Part of a small language model's weights: rotary positions.
MLP neurons of a small language model. Each row is named by its layer, matrix (gate and up: input weights) and neuron, and shows model dimensions 64-191. Each number is 500 + 25 x the weight over its row's rms, rounded and kept within 0 to 999. Numbers have three digits each. A neuron's up and down rows have the sign that makes its largest values positive.
After each neuron's rows, "fires on" lists the tokens most often at its 100 highest values on Wikipedia text that the model never trained on.

L6.gate699:510504538485537512474511530497489478473520527504516462468505501485499500500454548493537500493504466461467465508497470498448479553515487478492558480477506491497467497475429472486524531473482524481483502520492520463492489530483506516497501516485523476497532552514469431501464564505457452441494510481500477492496513491495500503500479531466501494503519520455543536553517489510501541497504
L6.up699:496457488498488479493462477488486463483491541502522461521471524515517541549511458523468504529493526506490544492519491508518471443489496534501476485521506483518451488516478453517500478503511551480473513559503489489465484489515506511473468524477501520460498498526530506494522499459503525503509513497500486502534501486557468456476475518499554497507452513485517517516511514490536503431506
fires on: "p", "r", "ep", "ust", "s", " or"

L5.gate616:503492510517512538499484479492480497439476500490516465487506538473457484451468468519499511500536490512535536509510483493490535510506453492505477515476484488530497497547508506489463511495533515523520478498495508477499473499497522501457527497519452494466470467517479486413520485526472504509521501514511540542512470506473481521515511507471488520462542484488511514513495476492448521520534
L5.up616:503474528467489488480495534512503536506483486477545509483501483511518511507543450497539478514525539535490475498474511508469539521486488494533530451505494514511485478472462495480513470505515527522541536470537507439475506481460524479483543495503487486521466495486538495489520486521502465501485492515495482512502465481533519500500511501501511529538512494492521506526535531503538507498550
fires on: "===", "us", "ug", "t", "er", "n"

L11.gate169:513511521529522493485519523526448456489454468493509483495518530548523472468470523504468497504508496475487510479524464515479518497480502559501503447512524511469531490470568475493497506525516531489501471489481493444568470530485446440506491555537472490543458451498516498493478492522485500506491507548545503535486452492508491497485539508504521515495444471443507441547507519483502493501501
L11.up169:517533538546493483527465499508454461514512474514503533495547479521508528503508505519532465502508527490513500503521502510517469515474474500518492537500493531517487504462505522475527518518465557526535518479471504522517477503497478507466518589553518502503528530529484471542514481520496508508506513443480486511499512466516464505489569519467492525514497512480527547514525483516496474491487
fires on: "er", "or", "resident", "v"

L6.gate450:497482497498529489518497513496516509485541498510491511507492507497490464514464516502520505478493518497528504442486516474558498505520506496505495473457456512498530476463523483495492500540518479517472541435503503503489521504494482521477504530509518449514462473471526491487476511526518476548502519503552520449509481527489486486518503487468496474543481467455555507503442503559534520531523
L6.up450:489487486531460475500519483484511534519512487445505498519504489540457533470481482516509499466494518506505506526524455492543485481494490469486524505501474483514460523491526542471510524501488527496495510494496499495502497507507487490504479509532491528522509493469450472530462482556475510484535474493574500469522472492471498509527514520443455511511497477508515529487506462486504506517484
fires on: "in", "on", " of", "ound", "t"

L11.gate61:498477536551569493522516514549504504473485504478481482501514531512536487495458514519487493497476526556498510500458498501458508486499438494495469479501498468490509487503472500498542507500532524511533518516455484451499493517459511482494477523469499528502466459501523523525526498530552515501491461468512552510495492522502480497468488527503505496544478464473440534532489495495454447499489
L11.up61:507468492475506437453530501526496453476533513525530482515516526490518502484521484468510488498478517533449518521500518492544486516482456496469490541539488506482483471438504489505504501491524536454513529471478498487488507492499499557470506477500527469551554480504511477535500511494536515509523509500514495543511504485470459540536510518475493530545495512482483476524497455471440475543495
fires on: "er", " oper", "or", "ater", "ient", " spec"

L6.gate399:512487510462473499519479460458508512514509505525463490533492541498483534500486502490431495476521498528504511492496465493496551543512503506462482504501494506497510472479530520487473493530511524556529515496477522529514484467501490470503541468529496475495546446513485491476514537514485498514504516477475486507551511455530524489474478511500508511540458481518506509442515494514449500519478
L6.up399:497507521499475504469524481509512503485480484510514514481486516524453493480485496457523509503499531525511493507479480548568472521545486509499496500480514476477501480463485501479505521533501486497502505461496547520465495437468512508434520470515474522511514451518536444520500544507506521475497500500449471488487509513519530504472479506510446533500529490522522467472530538488512516521565
fires on: " is", "\n", " of", "ach", "."

L4.gate22:511507536481491502517493500487518510451485516547521518490527544531529539523498428527531491524562511470459484471493525479506536479480440479512509518469512544493447467510475473496501488430525502496511497505504525454531493486523529484521476522529515469484500511524442463485498526484508495441494485540525460484531460494489492481505480538537507487545518540480508498488539508461471470516483
L4.up22:455478498489458457529517466495504462441493510511494482499514504493476497485503481554511517470519491510432487469504508480519553473475482485492514498462471522513413499494482479493506493467516510434516453510546489468532504496511483498513449551536498463494514503529494502462481488508466490478520454505511459482518473502526450492505481481552494484503505484520529492466512511488533471480550
fires on: "ip", "ep", " int"

L3.gate370:544486510482494509539529512498464474490511491456527484438502511473493507520484476508519507537565506483486500556527519549501502542520496536521440478509484502516510469476509493475468473483447475540508512500482509502502489524530503498460521492498493460514506492507488470498542548508503501514495466492465467465529505483483509471490496497501481487503525464510532530481533513488499544522506
L3.up370:552528491461504481485513496500485495507481503473503492482530469491463499484463490492489503496504529510548522490519548566491470529470454513468504503482486516462502519494495469457492495498489494471490521534562515493504445515461525515469528520505530515472495445476508509503555495518526529482423475512542520479452487510494508549462516482494502442527534501508495513467530520482500490498520
fires on: "ient", "pt", "ert", " Re", "rans", "ree"

L3.gate351:493521486525481453524545533521498501506492539513477502498526483516459506468527510475535544565471509461492463459502486502535462518479449514486551483467523514470517510510490517495459454458502528547475503517529482511509489533525523483502508522476515452517465495490523516493506514502539488491512439478529484479510495527475514503454467479470491468483479509482480508517511494469485462519538
L3.up351:519514560500473486503552541534495529485489512494476521466525518506482553507518485502474476553520493531538489514491490468515487508481496492493497521491429547488523515533497498505469527510492494509480502490475468459475482504515496505470498531516534500487483505517544540481482505504523509483513441528515507490519481506457477520473480522500484522449483543459486532502473439534464515529551
fires on: "ra", "ant", "ond", "T", "ph"

L4.gate102:485494496507508560529489500530515510511469474475530527492535489505484493482457474551516482524510531514468511481516479533541488509502473501512495473497524522490497527510527541495487510516461506537425482507484501523488512523530488487542522541458471524474536466443483524505489489499535474515459492496484512477453530521489500528512504523518483467480469495469453517477511549523465455497522
L4.up102:483454494520527494495472516532499507507463509481503505509544486493486503491481501520496488552506496542484492475524476526499482497533484506515482503461531494460494521558536531514487514503466478501475470534529499539489493497528501486543532515457453520480488500471484533477483486481505494540483505495534513468425525534467501529516496533512504477493478494479475476504499548540477505479504
fires on: ",", "\"", "\","

L2.gate189:493462494498516486510510500528482484492495552519501502547505535518475527508495496503520472515465514435471463505491505505499474533511476512528537495530538495508497468480480474484483462485460513481532494495461496499479531538551468494466504510499513519518521548493490542531519527478530502496528484523448501470507451531482501502492484476513456448492489494520513456467461505498484511530477
L2.up189:524491517492501498483470501464473480460489551467508509483455505531474536514486499538499500542496493492492486567551484518478445529448473482547510538559500495489513527492436487521529518500518504500504484495503534495500495521527489450506468514523509512513508510489511491470477544489536524498500467479514486485516451508495470498482489507505476484506501479528519546480487487478470504546530
fires on: " T", "ant"

L5.gate41:470473448483471573535466491479469502492509508502517487511507481462473527447513504471444484535445515480547515496492515513490524501543527459481505518478500517453499509475508497516488484512536470502514474546545489520479518499535494549466512512474479489513481491492511479524477543461528475493498502538511512463525515522528492531495508446505476515507496520473482486513496490484514488524484
L5.up41:488533503540478511510486479467536515511519484470526484496526479473496500497509501496550508451512516495487488499518541524460529484516499524486527500527482516512479521536474506519476468461486509511533504557491498469507503450512526514499500489469417457507462507444549518490514496458536501522462483495510553531560507535501525463511482514512481505522482503517482485478510536568521491486519
fires on: "19", "in", "is", "od", "c", "ide"

L7.gate43:529474525499557515500482497464493504515483528446518527461487476516489509494483460498493486522538521457545513505493533553508445525506452460486522475492472499509480485487526537485493506499510506510517533513496497486527513485495503483472507477490460473526493476507448479498525503503532482527491568484590530480497532494496524523491510483470520540521517480503511515492505498522509526486508
L7.up43:504518486555500497467526489546458515484493564523550495507504489481489489440498459484510491494483510499529556453571534521504508502518470490474524493490527479508512465449472522486504475499490487480496472516520505547458463508529464473512507512504524499481501518494483499503508469573537560500530482521546511472522513515496541500506541499534511512523542497504504468502515525490513501505468
fires on: "n", "ert", "ient", "al", " and"

L2.gate423:504475522473486470528487475562489472523531513470509437455443494448474476476510502540490447472523488490479513542502501487502480515430473499496516486473499527469526478500455488490546528551515516502476466483502482494477510519484492515499504512567475478503537505474497478499500521520534466531528502508493535472494496463467473533498490434549502520492511536537538487498541494474495465508538
L2.up423:512503531480491505529495495487488503510510449499505521526483506497495456541507517548481456461503489508522510513522499484546510519477503451499483543513491493561507455498502518492510547485539495515502495502443512484484515494452504497453495533540501490513549472501541469533480484513477485544489502490481503506502493472515530575516495489514521489459495509500532512465505458491492496549522
fires on: "ior", "ual", "ident", "ational", "ional", "ural"

L7.gate30:472523524544463513510559533499484513463530500483487481461506518537547519530505470499479504478482514490504523509512493495504461518492470496495499481533425512547471538486526500466495504529536500516519507499515476498508479468485523449508470522485471476503505517530493477479467514521499461475487524476478527495535490509470490532500520479504526503535500485514495469515481523487457496507507
L7.up30:497504522493507513430462477469494521496544505495492509509496522507457498506523497485492482501514469524506504468481506479493506527513526489497528497493475490494580503505456508499469515502504523524493494484496506464497481490493507472511494476521492502550502496478544493480460514506488461487487478488494502497530452506558521548484533531477488503510478499500551509542542535530523537470529
fires on: "er", "t", "v", "oman", "I", "ron"

L2.gate89:447523526454510502500466525531526497516519483496475488519467515537492505484560510514513488537524476469513534467501517517506471481499483490546514466485477499442509505546485536499526474495507468539463500539516528490485498528502487456505465500483503535508473512489481473506531523521534465480514529514495489515519484521466444496524518491475427473523496512479480540524561529517486434488481
L2.up89:487505530457504497514449512518535498521504487495493504503486539524506503476517539535476486509492473488521518502516480559500471471471499511525516493500487437519461504554485531512538467516549522532439493507536506527493481521475514494497458501474518524490461548475474480503515489484536465501517501507497509523509521533467476478487505503516446486523544494499473516530498481511485466493524
fires on: ".", ").", "\".", ")", ".\""

L2.gate512:490503468489483539488496486494505472517487474489486508515497474457476498499512486494501494513539496476473508473506523475466468515501475445473499444519535515482505515568513480517501452509516493494462494481510499459503490569492516511472506477438428509493499526516497484535514515478490538519528506464517494486489524478482480482465487468443454494492542500518487542454498529456481486515491
L2.up512:468476505461496500503479498478492504496510475486472506490460535528499491510525524518471482499459476457450484495477478514483520493454486556477480501493502489498496485515505514460472464476497517498484478482531446516477520527511500522457454475513541487472512492498509479483450529492541495528471548495474522477465494513507470499461512486463499484557478488479526475578503510530501463499506
fires on: ".", ").", "\".", ".\"", ")"

L5.gate310:475504480472507507542468507474504487515479459489492520477503483496480491492487539524465490495484496521483497515468515466519494495467539531521498511509451525514479472478485524497485515502482464510523492471484536523495546470562466480462496505484492478471483514485485550473496488514492500509472503529480463491521530482481431472524497500522446508500510501455526495491536504516462470448499
L5.up310:500486517508481495490471492527530528483488550502461495502520450462504555505467501514503497468515492474548514486476480499560492548479499506550505499481497472490465564464503524486535529444523514478484507524507481456479485520527475492514479509506504508494495496498448481486462487498513525491538515507527509507526517492555538533552468493512465504556496501506490526485533502513528457510501
fires on: "t", "g", "in", "r", "-", "ip"

L3.gate320:537499486441510557499510493489475513497500511499493507485519504475493501514488512476478477526502464490460498532517461528504528546531532500488480511452502527455504488509449457493542494512489449494486542531502494505480517471489504486479488518536500516510503501458485488512575482494535487526495502527464512465491476489484474560550522543498514507505497504492509448511483530461495513494531
L3.up320:561478519498505493525511511493465529461493505525485510527525451519508474483509515507516512464494493465496529536515502515457528527524527503487488484459504440472503524464484482537483491510492503515495507531500478504500506494470503471479513494478462458499508449444462542489530496499443520519494516485510481508508532493519493522511495509498486517547509500456479441459506504482510458511529
fires on: " tr", "eb", " Tr"

L6.gate209:514513482528457554493515499465475448498496470479501521451483520473437511487464501497511499499486531525548460541533535506473491518563485525519522496491506503499472506459504494542467498505493518525488509501486486502509513519529453498444491593465499493505505523501515522510493500486530467510491486535520516453502490529520478496518499450486512500484478500484510505490521488466494520476504
L6.up209:508510474506516523458541481445496494495548518488480457493520510529475541508529514535473514432469500560538483509484519495487494484450524548482501500493495524526519501507500472479506516510497516491496491512458470524534496449531530488474529534520474501500519512489515501516459528511529484546522510487470515610491473541513502503519468503487485467494472491534534496486499469493533471442472
fires on: "h", "eb", "is", "n", "c", "our"

L2.gate756:482511520457515537497453476511561486510487493473491476445503498434453516479480493527485526513506477479506482460463484538522474484501499485521499479485495472506496526510464503502545532497536507529451488501520528540484502519502481550490523468467487486539472561473498509474472510507479488541471492527455490453452528520518481480443475522488475500506533512521462465480490524475483496501515
L2.up756:459491535443504528507483465544501446509552470499491483473490491503537510477498505541505528485510511524502486483530484546508489494481521499512495519478511447492485535537463514489499483492539484468499472502504510561506484500557528532500516480476528565500502462493496472470463500508495518510482494508501502493479527527532469500481477511488520481495494498469435469519485574467490454464500
fires on: ".", ",", "\".", "\""